From a checkpoint of a small transformer trained on Wikipedia: tied embeddings.
MLP neurons of a small language model. Each row is named by its layer, matrix (gate and up: input weights; down: output weights) and neuron, and shows model dimensions 304-367. Each number is 200 + 40 x the weight over its row's rms, rounded and kept within 0 to 999. A neuron's up and down rows have the sign that makes its largest values positive.
Before each neuron's rows, "fires in" lists the words (lower case) most often at its 100 highest values on Wikipedia text that the model never trained on.

fires in: "it"
L2.gate122,191,249,252,138,225,193,145,148,227,210,197,222,256,215,212,216,209,185,218,98,187,285,204,151,307,165,234,207,207,253,170,221,211,193,225,167,191,172,165,222,234,146,247,173,234,222,178,152,121,184,236,196,138,171,211,232,158,183,200,199,200,157,225,199
L2.up122,243,244,240,113,245,227,225,212,144,220,176,201,171,191,212,216,240,204,165,141,179,187,176,169,228,228,177,172,274,215,238,179,193,125,172,223,206,165,72,146,259,106,173,184,174,228,130,232,214,212,208,171,149,218,179,166,186,126,137,233,279,269,189,166
L2.down122,167,181,200,216,159,177,206,205,206,179,229,146,221,208,236,218,151,207,224,156,211,147,218,144,187,204,178,207,177,131,157,188,232,279,216,279,210,197,311,175,232,174,231,165,227,188,238,285,200,180,249,224,196,197,218,187,158,125,244,235,257,165,175,244

fires in: "on", "similar", "of", "related", "that", "according"
L2.gate527,212,215,204,142,216,184,169,223,231,131,197,166,212,121,223,197,212,159,197,175,216,188,164,128,229,188,219,235,208,150,259,208,199,197,198,240,246,183,196,206,225,243,168,152,214,261,140,229,238,213,225,186,257,215,142,245,227,257,180,217,263,150,169,222
L2.up527,222,222,150,113,243,253,215,205,221,166,176,165,196,147,183,204,219,133,138,145,193,241,145,195,199,188,160,206,222,161,295,222,168,187,212,304,239,153,193,222,211,200,175,201,188,259,190,213,206,193,250,226,174,209,191,248,251,143,246,239,318,189,193,181
L2.down527,216,96,259,171,183,258,183,220,242,208,188,187,265,189,189,161,204,238,211,162,159,159,231,181,245,211,254,265,249,195,158,208,220,184,234,234,187,175,228,271,188,272,236,192,279,90,290,227,124,184,124,204,202,237,163,209,210,214,273,257,204,239,194,156

fires in: "in", "on", "of"
L5.gate28,186,217,153,199,220,195,182,176,215,209,148,151,169,193,235,252,255,121,126,222,211,268,246,168,203,235,192,189,214,142,207,198,221,203,182,216,284,211,191,204,306,179,288,215,169,217,242,174,144,170,214,127,192,204,262,294,133,223,179,216,187,147,193,176
L5.up28,131,243,275,188,126,209,178,122,233,214,237,240,150,126,261,151,144,176,158,172,219,183,165,175,211,328,264,121,135,167,163,213,232,125,171,158,184,159,203,203,193,189,166,236,297,188,229,178,202,242,180,212,203,236,249,127,294,252,205,215,199,183,284,151
L5.down28,197,228,252,201,218,212,248,249,88,190,231,240,232,213,159,219,242,225,175,172,233,238,172,161,314,222,294,254,178,133,227,145,219,165,223,233,167,185,253,181,206,245,222,294,285,178,136,209,196,218,126,193,195,242,232,130,170,193,144,160,221,209,150,171

fires in: "based", "while", "apps", "home", "pts", "out"
L2.gate434,182,248,200,140,169,258,193,262,193,218,110,259,173,193,154,207,222,163,280,233,208,208,161,182,243,179,211,250,239,211,230,181,128,240,191,296,157,178,198,177,216,150,285,215,148,189,195,233,192,221,220,228,251,194,184,240,165,158,237,173,185,202,182,226
L2.up434,202,253,187,161,165,167,258,252,189,256,135,185,316,245,200,150,174,224,292,208,129,224,229,234,192,217,210,206,253,254,182,152,217,140,164,296,176,208,151,165,259,200,259,129,265,175,207,157,196,155,174,217,195,250,260,193,234,202,229,145,175,190,241,164
L2.down434,228,160,269,248,277,253,203,225,229,150,140,199,207,204,156,151,143,196,191,221,149,312,326,200,178,209,189,167,217,209,206,212,250,237,279,249,235,247,129,274,207,205,231,163,221,184,180,190,229,161,180,249,121,145,177,157,180,133,217,177,238,280,189,265

fires in: "from", "by", "it", "of", "since", "ostracod"
L2.gate890,165,133,228,175,214,168,107,194,127,232,242,178,160,134,156,205,277,218,178,246,202,253,258,172,208,101,186,110,186,203,181,129,244,233,199,160,174,174,158,253,183,210,201,260,126,351,243,166,272,222,264,280,262,215,172,179,158,121,169,233,203,242,205,187
L2.up890,204,197,229,271,193,222,165,139,179,226,181,176,230,223,211,191,188,222,271,255,149,222,257,171,147,163,153,273,160,280,229,269,156,230,189,147,134,132,239,199,176,285,189,236,177,194,196,222,194,229,199,232,181,154,150,180,170,193,149,141,190,221,180,150
L2.down890,164,271,199,257,219,216,198,165,204,234,234,230,147,244,288,187,185,240,145,290,289,201,161,191,201,188,234,215,230,164,219,214,246,222,223,183,155,162,228,127,182,167,251,173,274,248,227,152,261,251,193,152,113,203,210,208,225,204,186,240,204,216,179,171

fires in: "is", "are", "of", "the"
L5.gate5,202,246,161,234,224,229,235,193,241,147,150,208,269,153,177,134,280,231,191,218,201,278,276,115,232,234,159,186,180,230,260,246,148,196,199,205,167,197,198,171,208,205,202,264,239,186,241,227,205,227,233,186,201,192,179,260,185,209,179,263,204,230,238,198
L5.up5,269,273,203,187,183,206,204,215,250,162,175,272,160,206,170,187,205,135,100,257,226,250,269,140,178,198,239,151,133,249,237,242,207,185,160,190,138,212,130,117,256,108,212,216,227,196,229,184,178,218,175,127,229,147,141,243,232,239,205,198,179,196,268,147
L5.down5,145,156,182,222,175,184,230,231,257,257,226,117,209,242,181,180,221,250,236,226,177,247,173,195,189,200,154,258,213,171,186,240,108,231,268,209,238,159,223,209,235,171,225,265,231,153,135,236,176,219,189,187,122,229,223,221,200,176,182,212,192,144,282,201

fires in: "these", "those", "such"
L2.gate1697,199,170,146,241,238,166,236,212,289,191,196,167,239,183,246,252,180,171,178,225,171,184,155,270,134,214,220,189,259,155,222,184,208,148,230,253,220,213,289,264,254,139,170,245,202,156,156,252,148,239,203,210,254,252,197,235,187,257,134,150,225,152,204,312
L2.up1697,128,179,155,216,201,236,202,223,255,254,169,154,216,223,177,205,232,187,170,173,203,254,168,291,141,143,265,212,233,209,229,240,198,219,252,223,172,236,278,242,204,113,227,159,192,232,178,149,193,249,164,234,232,182,179,195,175,226,139,184,217,179,172,203
L2.down1697,172,169,217,137,134,224,283,186,138,139,223,165,193,186,197,168,114,222,225,141,327,221,185,239,188,247,64,230,207,190,173,230,197,240,181,113,162,155,258,227,186,198,191,192,251,236,171,213,196,115,229,89,145,238,210,154,253,161,157,197,193,192,224,224

fires in: "in", "of", "the"
L2.gate995,170,137,221,190,250,167,111,298,216,224,168,199,201,245,91,200,182,276,244,212,257,210,215,203,127,147,246,76,114,319,264,140,220,259,210,222,236,197,193,167,274,178,191,272,151,196,201,166,217,273,216,215,171,219,282,245,156,259,178,193,269,213,196,195
L2.up995,240,189,195,184,275,152,233,163,213,231,165,288,198,187,223,159,226,275,224,263,251,184,227,186,252,302,218,160,221,211,152,184,171,224,231,193,257,217,251,234,178,287,207,101,155,13,183,247,120,236,224,193,240,185,170,169,128,215,239,230,155,253,216,184
L2.down995,165,266,116,169,159,165,212,202,265,147,267,227,174,171,260,161,236,233,254,193,253,109,171,202,193,225,179,257,213,171,195,184,133,161,222,249,196,234,224,115,206,233,162,186,199,206,201,238,183,204,153,315,197,214,231,140,200,167,223,253,241,149,179,256

fires in: "as", "name", "renamed", "by", "978", "to"
L2.gate1843,262,174,204,213,156,160,221,236,257,208,230,249,156,167,119,164,215,238,275,187,253,228,216,185,223,158,155,201,170,199,226,162,151,225,151,102,172,225,232,256,273,274,175,133,148,145,316,166,146,236,166,193,151,201,176,209,193,190,201,251,192,183,262,175
L2.up1843,284,219,187,195,159,209,237,179,148,264,242,209,167,244,173,135,136,196,194,209,190,193,206,280,218,209,209,188,232,136,141,185,153,192,169,159,157,85,292,264,176,220,202,164,232,182,185,211,143,246,279,183,237,257,204,210,245,227,224,227,137,165,196,198
L2.down1843,149,220,169,227,189,206,214,141,293,125,157,195,209,263,131,269,192,190,242,205,227,60,235,247,208,199,262,146,187,130,201,180,109,184,167,175,205,214,223,159,202,176,146,161,165,177,179,235,195,204,149,178,152,225,221,231,194,181,233,170,176,117,198,208

fires in: "of", "over", "in", "by", "across"
L2.gate127,177,180,163,253,236,165,175,144,219,193,175,126,214,212,259,216,253,245,253,219,232,216,200,215,170,131,260,156,258,271,164,152,204,187,187,251,97,152,195,193,221,238,180,211,129,256,247,214,237,197,188,245,180,215,213,179,188,253,194,184,172,126,211,172
L2.up127,207,171,164,173,197,269,165,213,240,176,231,289,184,181,211,245,250,241,144,278,167,237,232,163,232,158,261,167,225,239,117,253,190,188,204,150,243,161,210,136,191,231,226,259,228,132,226,193,173,119,247,99,247,140,230,231,185,206,155,172,250,219,285,226
L2.down127,216,216,142,187,178,78,231,151,189,174,159,184,174,239,228,167,228,174,247,157,268,259,213,223,219,229,173,121,248,239,281,277,198,245,236,283,154,217,167,159,248,155,154,185,212,207,177,262,185,256,166,251,271,242,188,175,214,210,281,231,231,246,171,183

fires in: "such", "in", "into", "up"
L2.gate109,166,180,145,325,256,173,205,144,239,120,221,163,177,182,235,155,139,209,133,237,158,283,140,247,145,120,185,183,229,196,266,194,200,217,270,175,185,238,171,220,228,211,157,221,155,240,211,182,183,233,256,152,161,246,129,188,161,151,169,237,237,167,185,192
L2.up109,130,243,224,228,153,209,185,292,241,210,208,118,104,198,214,204,177,230,222,256,176,197,115,171,154,195,263,153,200,177,174,194,257,221,267,285,215,166,210,241,232,146,178,227,170,210,184,151,152,219,178,171,171,212,138,246,137,216,198,184,213,156,208,228
L2.down109,212,175,184,170,120,196,203,129,200,177,190,199,129,259,187,169,166,185,264,174,199,187,190,261,195,211,257,185,190,212,244,253,161,125,161,118,176,103,201,232,157,206,227,190,222,136,185,151,136,199,153,132,135,228,271,138,191,200,169,134,132,176,233,249

fires in: "to", "not"
L2.gate1057,247,197,248,132,232,147,179,245,164,160,128,159,190,201,82,252,239,225,186,171,166,229,175,182,187,126,156,191,249,260,154,217,83,182,238,192,214,232,253,219,218,191,198,260,230,244,161,258,171,203,200,258,182,239,235,181,145,237,206,179,218,208,223,194
L2.up1057,215,194,251,200,277,208,243,174,159,228,158,184,293,237,207,257,229,172,166,202,165,202,211,197,207,151,137,159,260,247,98,188,198,198,277,202,242,206,175,237,197,210,231,219,242,179,194,184,210,192,234,288,149,156,209,202,160,242,195,233,247,216,207,110
L2.down1057,171,242,173,245,221,202,179,233,277,162,199,151,143,247,217,177,179,203,232,182,226,172,182,189,208,257,190,228,128,187,203,192,199,198,192,192,208,207,210,189,264,138,189,240,139,151,179,236,155,174,176,189,215,195,163,248,150,155,146,174,220,139,166,268

fires in: "no", "so", "as", "such", "most", "what"
L5.gate1832,211,150,149,245,246,220,210,163,180,194,217,201,188,175,175,157,159,162,178,157,221,232,220,176,213,187,130,251,197,198,163,223,238,159,144,232,156,169,159,208,216,132,159,257,185,241,212,173,213,154,181,140,206,205,292,241,164,184,189,235,82,118,229,215
L5.up1832,205,151,174,255,214,206,204,209,240,245,144,225,280,211,234,196,148,163,187,206,189,265,227,215,158,166,222,236,139,197,166,193,210,212,133,266,196,203,197,160,205,163,174,203,160,191,176,225,179,148,155,180,232,122,204,196,222,140,212,193,174,149,253,174
L5.down1832,194,234,190,145,209,222,235,253,148,168,230,159,175,154,134,199,202,169,196,196,232,208,170,167,248,176,84,226,232,202,160,218,267,203,153,264,187,228,168,219,250,220,208,236,212,192,206,183,224,286,127,171,229,287,268,234,132,136,208,229,136,222,227,211

fires in: "by", "into", "in", "on", "to"
L5.gate240,180,208,124,174,306,250,283,215,155,159,187,225,88,220,207,151,181,196,217,182,183,232,199,188,196,119,161,150,196,221,231,236,155,176,175,208,124,183,232,237,143,176,145,211,151,249,224,166,174,192,173,187,120,154,195,212,231,159,194,195,188,198,231,243
L5.up240,222,176,189,227,325,244,236,219,227,217,187,248,234,208,239,187,259,219,228,152,194,224,183,201,184,198,243,160,256,178,186,194,175,206,107,162,205,226,240,223,255,204,210,324,201,212,244,176,250,235,168,172,266,131,218,178,194,235,224,154,182,190,173,203
L5.down240,151,193,198,272,244,200,181,186,191,193,277,222,199,185,198,147,163,222,228,156,237,167,226,195,207,210,165,181,169,263,221,179,221,218,259,107,215,132,199,174,211,223,121,170,150,247,216,191,219,120,119,237,217,174,228,170,219,186,130,169,217,246,188,260

fires in: "in", "by"
L5.gate127,190,257,184,107,225,252,200,182,263,171,214,189,182,230,229,228,181,151,153,232,268,173,290,249,187,212,167,179,243,224,172,174,268,182,162,197,177,177,202,176,209,237,199,233,217,216,134,116,188,221,151,174,231,158,141,57,227,147,205,141,210,177,201,229
L5.up127,114,219,256,203,145,162,220,220,277,192,170,240,246,195,253,243,147,147,170,204,172,184,160,211,183,227,186,107,184,244,206,261,179,147,255,196,237,183,162,174,231,199,225,133,179,162,254,146,196,285,182,224,209,255,251,187,228,212,289,284,262,116,216,181
L5.down127,189,172,211,181,211,169,170,260,235,227,238,201,183,225,233,222,179,242,247,174,219,167,166,234,165,254,261,182,211,219,206,168,231,253,177,256,171,160,206,155,161,202,184,255,165,228,224,168,167,171,209,198,263,193,148,181,229,218,141,211,193,213,213,184

fires in: "as", "provide", "provided"
L2.gate1285,192,227,183,155,183,214,166,107,268,266,140,198,211,192,153,122,186,196,196,241,201,165,219,145,218,205,240,216,183,213,227,218,157,162,173,168,94,208,233,177,215,227,251,243,113,189,179,187,216,222,149,171,216,118,151,177,168,299,195,197,207,218,184,164
L2.up1285,195,243,206,229,132,201,205,155,180,226,135,241,265,234,168,127,186,216,203,227,282,181,211,219,260,190,317,225,216,248,215,160,204,246,166,289,145,157,275,169,125,216,243,220,178,104,195,192,217,158,221,133,271,145,159,200,187,317,199,184,172,152,177,136
L2.down1285,298,160,189,205,221,212,211,184,161,168,218,271,261,228,175,214,225,207,196,157,218,210,189,234,252,213,195,180,221,195,157,194,101,117,188,210,234,142,198,227,138,199,142,158,201,263,235,211,225,287,182,182,232,212,220,271,234,212,143,162,241,218,217,257

fires in: "to", "any", "association"
L2.gate260,197,241,189,178,169,140,155,237,203,157,241,210,169,198,138,108,193,214,187,193,221,257,163,221,153,151,255,182,206,174,203,155,148,187,188,137,292,136,226,200,149,170,224,204,175,218,194,209,188,245,224,234,187,196,206,285,246,187,177,259,205,176,171,153
L2.up260,182,167,217,191,107,162,198,123,152,240,176,229,193,189,190,143,241,128,161,176,266,298,193,233,208,208,206,151,237,169,200,148,239,230,294,258,192,268,162,216,214,195,239,202,170,186,185,196,271,229,200,232,180,215,194,176,228,181,119,153,205,171,226,184
L2.down260,192,232,211,178,187,189,177,284,165,157,260,173,158,191,214,233,147,204,279,164,171,121,208,192,215,170,218,157,213,200,194,204,142,187,120,143,230,184,241,223,166,216,172,156,188,173,182,217,147,159,180,238,199,139,229,221,162,180,207,197,200,206,221,209

fires in: "it", "he", "she", "they", "the"
L2.gate682,251,266,166,189,243,248,226,131,156,244,189,222,199,204,189,219,257,167,130,155,244,151,183,212,225,184,243,181,205,244,189,198,222,258,224,154,174,195,251,189,225,209,188,202,246,305,221,241,215,264,178,175,183,201,147,253,252,162,136,225,174,193,188,259
L2.up682,257,213,260,213,192,189,217,253,151,165,101,255,179,175,151,266,195,166,203,203,194,233,225,195,203,226,187,194,143,141,193,171,206,178,153,226,253,189,227,154,177,182,220,130,206,264,252,192,224,125,197,168,168,223,221,185,200,212,174,205,249,204,213,169
L2.down682,172,195,169,131,235,237,213,242,172,198,158,270,201,178,263,191,238,184,270,215,105,174,206,213,207,218,218,232,223,177,164,211,249,222,158,276,198,190,306,186,176,212,157,143,254,223,240,247,204,194,236,206,238,182,281,210,191,192,153,231,236,260,183,209

fires in: "also", "then", "as", "he"
L2.gate1440,230,279,192,188,226,281,213,172,224,226,209,274,219,182,191,221,167,147,194,217,143,123,222,202,231,190,271,239,109,202,243,194,162,181,229,156,167,160,161,178,195,182,205,151,194,119,211,189,229,145,191,165,292,119,255,151,138,229,217,259,170,272,168,241
L2.up1440,244,266,170,146,167,236,173,205,239,218,118,161,276,133,189,215,238,179,202,254,191,178,212,171,163,277,163,249,203,182,222,257,226,155,219,145,140,204,223,147,255,156,232,192,177,166,183,161,194,196,259,173,187,146,113,261,186,184,265,212,222,238,185,254
L2.down1440,170,180,139,215,139,138,187,178,189,194,107,258,184,246,246,191,172,198,204,138,239,171,143,261,188,227,222,52,169,203,201,237,259,221,129,283,276,177,203,203,166,238,187,214,139,194,167,182,189,174,156,170,224,153,280,178,201,182,206,170,174,193,211,232

fires in: "year", "week", "of", "fallback"
L2.gate144,155,162,210,177,249,160,174,151,173,280,245,204,232,143,249,219,260,215,201,155,191,137,186,154,227,174,154,242,202,190,165,198,167,197,192,212,130,137,212,247,197,221,251,195,216,182,237,214,213,208,242,188,153,173,238,242,218,178,235,205,158,213,177,213
L2.up144,109,259,229,199,165,204,238,236,220,235,187,164,222,143,162,260,192,199,200,218,174,163,157,178,263,227,215,198,176,258,110,198,204,157,272,212,277,141,269,218,186,188,155,170,245,182,278,236,110,202,135,188,215,223,283,178,210,211,234,224,191,247,151,205
L2.down144,220,228,238,135,158,308,259,186,153,188,182,177,166,269,153,181,204,295,180,171,279,206,190,245,133,227,212,229,183,168,200,165,172,129,191,167,174,212,216,233,185,221,166,211,207,133,147,200,235,188,248,183,185,223,215,232,235,156,194,199,213,214,147,215

fires in: "was", "be", "is", "were", "not"
L5.gate1247,192,169,192,304,160,203,170,219,219,215,202,228,153,240,212,252,223,204,180,146,218,254,275,256,221,193,249,155,193,210,184,166,189,237,218,186,106,136,237,207,147,223,231,182,176,243,183,162,200,223,176,188,170,142,173,145,182,170,175,128,219,158,156,159
L5.up1247,239,210,151,218,198,133,176,174,133,206,174,210,176,250,245,247,213,218,157,146,156,154,207,223,204,240,190,198,165,229,222,189,214,232,165,144,188,207,273,244,164,311,198,331,175,164,248,202,203,219,168,187,142,246,117,234,147,189,162,121,129,261,114,216
L5.down1247,171,155,297,162,144,208,238,202,265,206,189,167,172,205,175,167,197,169,225,216,176,143,216,226,153,171,270,169,195,227,257,154,147,196,219,143,198,109,230,209,249,141,168,161,195,259,211,117,229,171,255,207,254,219,104,253,133,248,118,173,215,200,206,178

fires in: "to", "have", "be"
L2.gate767,158,234,185,206,177,196,254,252,173,146,199,214,222,153,136,183,168,158,164,222,233,247,182,259,227,161,167,170,187,195,262,226,218,247,214,174,135,143,234,167,151,206,229,222,191,201,208,209,351,99,284,190,147,244,169,199,195,169,156,205,145,217,123,174
L2.up767,222,265,224,159,162,170,128,148,163,274,152,241,235,215,246,182,202,162,78,209,138,217,202,220,234,184,162,218,188,194,189,192,207,259,242,151,181,107,193,196,204,174,229,254,245,188,215,308,188,232,183,140,216,200,159,249,145,202,184,127,242,176,190,174
L2.down767,244,148,205,167,161,206,131,172,175,187,188,178,243,186,195,209,177,220,242,186,287,100,202,165,120,217,232,145,181,219,254,263,235,193,198,239,189,183,260,219,187,230,255,188,235,192,134,217,236,83,244,134,208,233,298,139,230,162,267,238,207,151,188,153

fires in: "which", "that", "what", "would"
L5.gate1012,166,241,223,185,211,245,239,209,162,305,211,182,147,218,241,187,219,230,179,204,186,158,183,183,209,275,251,297,195,176,181,166,153,246,186,217,160,194,194,179,197,191,186,222,171,229,156,180,273,166,158,171,292,182,165,255,178,220,182,185,159,149,168,162
L5.up1012,245,180,243,156,214,207,155,115,236,212,195,180,216,230,199,250,220,230,164,193,245,170,187,220,228,202,213,177,190,231,111,235,268,226,231,144,209,200,132,157,137,232,183,188,234,156,238,146,172,253,172,157,244,168,180,169,139,173,200,236,211,157,204,179
L5.down1012,162,128,207,233,186,187,252,243,210,242,225,229,182,201,248,168,150,294,225,193,124,212,133,224,230,133,235,283,160,205,180,158,159,177,226,185,179,224,247,268,205,173,229,199,233,195,166,249,283,172,227,141,196,193,224,219,248,142,243,247,169,251,187,216

fires in: "at", "during", "as", "following", "to"
L2.gate955,193,195,229,146,169,161,200,128,157,196,148,161,241,231,160,248,248,170,220,212,112,173,183,269,187,185,156,162,237,200,213,198,220,194,235,259,259,177,179,194,258,215,186,250,239,197,124,256,204,171,162,236,192,130,218,213,208,161,134,223,145,168,249,159
L2.up955,234,191,159,183,190,184,182,135,181,191,177,223,283,203,243,181,201,181,222,156,286,196,205,187,217,204,125,141,246,220,264,332,174,153,247,226,150,200,184,216,207,204,203,232,269,222,191,159,191,222,137,231,210,143,165,179,252,122,182,279,180,151,184,240
L2.down955,164,171,120,177,119,164,256,198,157,286,205,215,180,167,157,220,194,141,231,185,219,257,195,221,178,186,267,164,113,184,248,153,216,195,198,179,211,216,149,201,236,206,141,187,157,229,227,194,236,155,242,177,222,169,234,152,222,253,280,171,170,250,250,198

fires in: "in", "january", "april", "november", "may", "march"
L5.gate1544,217,192,226,180,205,111,182,244,146,282,138,225,174,202,257,201,164,155,164,288,245,170,210,231,262,274,191,160,209,180,180,216,137,223,161,133,189,212,206,200,174,162,197,241,252,245,160,194,237,188,187,176,191,179,252,183,217,237,185,199,179,144,212,215
L5.up1544,181,235,211,213,141,159,253,201,184,221,164,193,137,178,193,147,181,165,233,188,231,153,201,204,223,182,217,178,179,223,110,262,174,220,188,200,203,206,162,208,149,137,172,225,232,144,144,191,219,188,178,187,172,244,199,232,280,152,231,267,238,152,180,235
L5.down1544,202,263,221,125,204,229,239,191,150,192,155,229,189,256,234,153,246,243,220,179,163,211,227,211,241,234,245,177,229,200,222,165,229,212,269,234,180,161,182,120,215,238,192,200,157,288,204,163,163,261,182,196,149,203,149,210,163,206,137,222,298,173,156,181

fires in: "that", "connell", "consciousness"
L2.gate1206,147,290,158,129,175,244,203,210,178,212,157,168,132,249,228,216,209,206,174,149,180,176,252,214,250,223,212,144,203,90,211,112,190,201,239,215,183,184,237,215,256,213,155,233,180,287,277,225,170,194,212,247,254,248,220,298,188,126,234,175,181,155,109,179
L2.up1206,221,175,172,119,183,182,208,239,201,234,242,140,136,170,157,134,283,195,191,102,246,221,206,181,205,192,223,217,189,130,186,260,237,205,217,247,178,181,246,156,237,160,210,228,208,203,202,174,272,208,206,244,225,155,179,260,182,201,187,213,243,170,202,234
L2.down1206,209,189,157,205,152,152,240,173,194,222,119,158,148,177,200,193,214,194,235,176,196,129,221,140,280,188,211,258,260,230,267,184,189,244,283,167,181,156,185,251,192,237,220,195,201,240,253,180,188,152,185,207,169,189,282,264,251,152,225,181,171,174,185,259

fires in: "that", "i", "it"
L2.gate1060,247,214,257,238,141,210,262,126,159,197,154,147,178,200,149,243,241,244,232,195,277,247,173,174,231,217,220,215,172,225,105,184,203,96,186,143,189,159,198,164,222,122,176,280,305,161,183,175,176,253,200,183,164,217,235,176,211,196,162,143,168,182,165,170
L2.up1060,168,275,144,138,232,212,177,279,153,201,195,181,167,231,157,230,217,193,217,127,269,171,189,185,202,246,303,224,161,194,140,194,190,189,226,194,287,235,193,132,172,150,179,153,253,150,156,216,238,140,224,138,333,225,215,174,218,143,197,152,202,200,190,209
L2.down1060,181,183,148,237,206,193,187,183,172,200,197,187,197,193,208,270,168,262,201,207,186,132,278,189,243,230,230,171,248,238,183,169,201,163,250,219,195,123,208,110,178,136,196,212,198,214,183,142,207,206,176,201,190,197,201,176,188,303,123,245,165,252,218,211

fires in: "as"
L2.gate532,211,204,244,228,183,235,232,228,250,233,205,230,168,212,200,220,125,175,245,215,213,193,215,181,261,175,177,188,244,209,126,231,260,228,225,208,190,140,190,195,196,128,193,173,189,217,167,260,221,250,142,172,235,146,230,251,216,154,199,167,172,212,239,139
L2.up532,227,243,198,266,224,198,182,175,207,250,208,227,193,201,175,200,226,139,229,218,170,156,218,282,193,140,229,186,190,216,164,205,180,185,152,169,161,227,193,225,162,233,174,242,147,214,75,171,195,200,196,224,152,135,232,130,290,172,156,164,165,174,157,200
L2.down532,211,223,225,261,226,156,247,240,100,138,167,206,198,212,225,268,271,224,205,246,212,225,153,223,230,238,201,174,210,136,225,250,208,192,229,177,183,209,132,164,249,128,196,162,277,228,278,263,136,227,209,126,220,225,239,196,234,173,121,240,151,124,258,232

fires in: "that", "use", "number", "since", "1"
L2.gate1104,293,257,209,83,188,217,177,155,107,201,242,176,194,191,233,254,199,246,151,123,226,195,260,221,175,234,279,178,254,180,212,214,215,239,170,243,198,166,170,191,217,66,185,246,177,222,239,255,256,138,219,217,168,204,212,186,145,155,128,214,184,197,149,183
L2.up1104,245,224,249,208,269,217,212,213,105,113,229,201,187,160,195,209,187,173,168,226,263,177,189,224,171,225,188,174,217,186,186,184,207,199,164,194,201,209,221,113,193,204,119,192,128,276,261,274,171,104,160,178,275,169,142,249,81,220,171,238,234,254,183,269
L2.down1104,85,219,237,161,251,165,247,234,244,235,152,164,181,259,219,156,176,200,135,187,209,207,217,87,229,198,268,246,188,272,258,233,215,151,143,174,207,197,278,222,222,171,250,168,197,148,128,117,207,264,132,140,134,241,222,100,294,208,262,177,164,197,237,175

fires in: "in", "at", "with", "ostracod", "to", "by"
L2.gate294,188,215,250,218,201,183,172,154,241,238,206,194,233,187,240,208,154,121,245,248,170,185,224,201,195,197,137,241,200,258,222,233,138,170,132,180,204,242,271,159,187,324,229,225,254,272,200,196,219,204,206,215,215,191,216,249,119,193,241,141,188,266,169,211
L2.up294,99,261,255,241,198,196,133,103,252,192,187,174,231,163,210,192,197,156,183,228,175,237,263,155,176,133,182,164,169,225,161,277,173,194,207,169,215,253,212,200,194,255,289,267,199,265,227,198,141,140,245,168,178,196,180,162,121,172,164,192,161,206,187,220
L2.down294,190,198,179,213,213,216,206,212,222,167,261,220,279,225,201,216,149,208,145,161,243,228,223,255,276,305,231,218,238,206,227,174,225,266,232,216,187,160,204,238,156,135,156,124,197,189,224,176,254,205,184,223,171,152,229,162,224,223,179,239,182,200,135,204

fires in: "on", "to", "in", "before"
L2.gate436,195,250,215,239,274,230,150,181,210,209,203,173,195,223,215,183,259,195,245,187,135,179,206,219,180,146,158,212,220,162,157,195,185,216,188,254,199,171,223,158,199,249,214,225,230,223,279,221,169,203,189,191,180,261,163,149,159,231,246,157,138,208,108,131
L2.up436,265,182,145,232,220,168,270,238,192,206,204,176,301,320,197,225,185,149,253,161,169,242,223,178,212,206,147,184,242,118,216,192,193,217,216,267,190,255,186,215,184,140,194,147,262,245,182,147,195,146,253,238,242,167,151,216,215,253,170,219,170,165,194,192
L2.down436,184,212,233,223,166,229,119,192,234,261,138,200,237,178,194,90,192,180,205,191,213,209,175,186,165,223,150,234,200,233,178,189,201,129,197,109,226,226,179,202,262,247,206,186,187,214,182,209,304,262,232,174,221,273,193,193,161,222,270,159,211,281,184,223

fires in: "only", "just", "long"
L5.gate147,228,251,224,177,233,234,263,152,276,243,228,208,171,183,160,156,176,251,170,149,243,151,197,177,191,249,233,150,218,242,246,59,136,244,203,218,188,207,321,155,176,218,198,223,188,146,192,218,158,230,192,212,162,190,185,208,189,188,223,215,192,196,201,174
L5.up147,181,185,215,173,181,241,199,169,214,199,289,195,192,223,193,210,264,181,145,234,197,254,255,199,198,275,183,138,204,271,156,171,164,265,213,265,220,184,195,231,149,200,186,182,200,246,239,160,193,290,235,222,113,171,192,204,218,193,151,198,117,167,177,253
L5.down147,171,231,212,179,188,129,153,145,182,174,178,148,157,226,228,151,181,161,166,134,169,126,140,200,198,238,85,187,244,122,262,204,208,228,206,200,221,276,279,162,222,189,213,264,177,174,178,243,216,205,232,245,244,233,252,149,231,160,238,205,264,249,204,285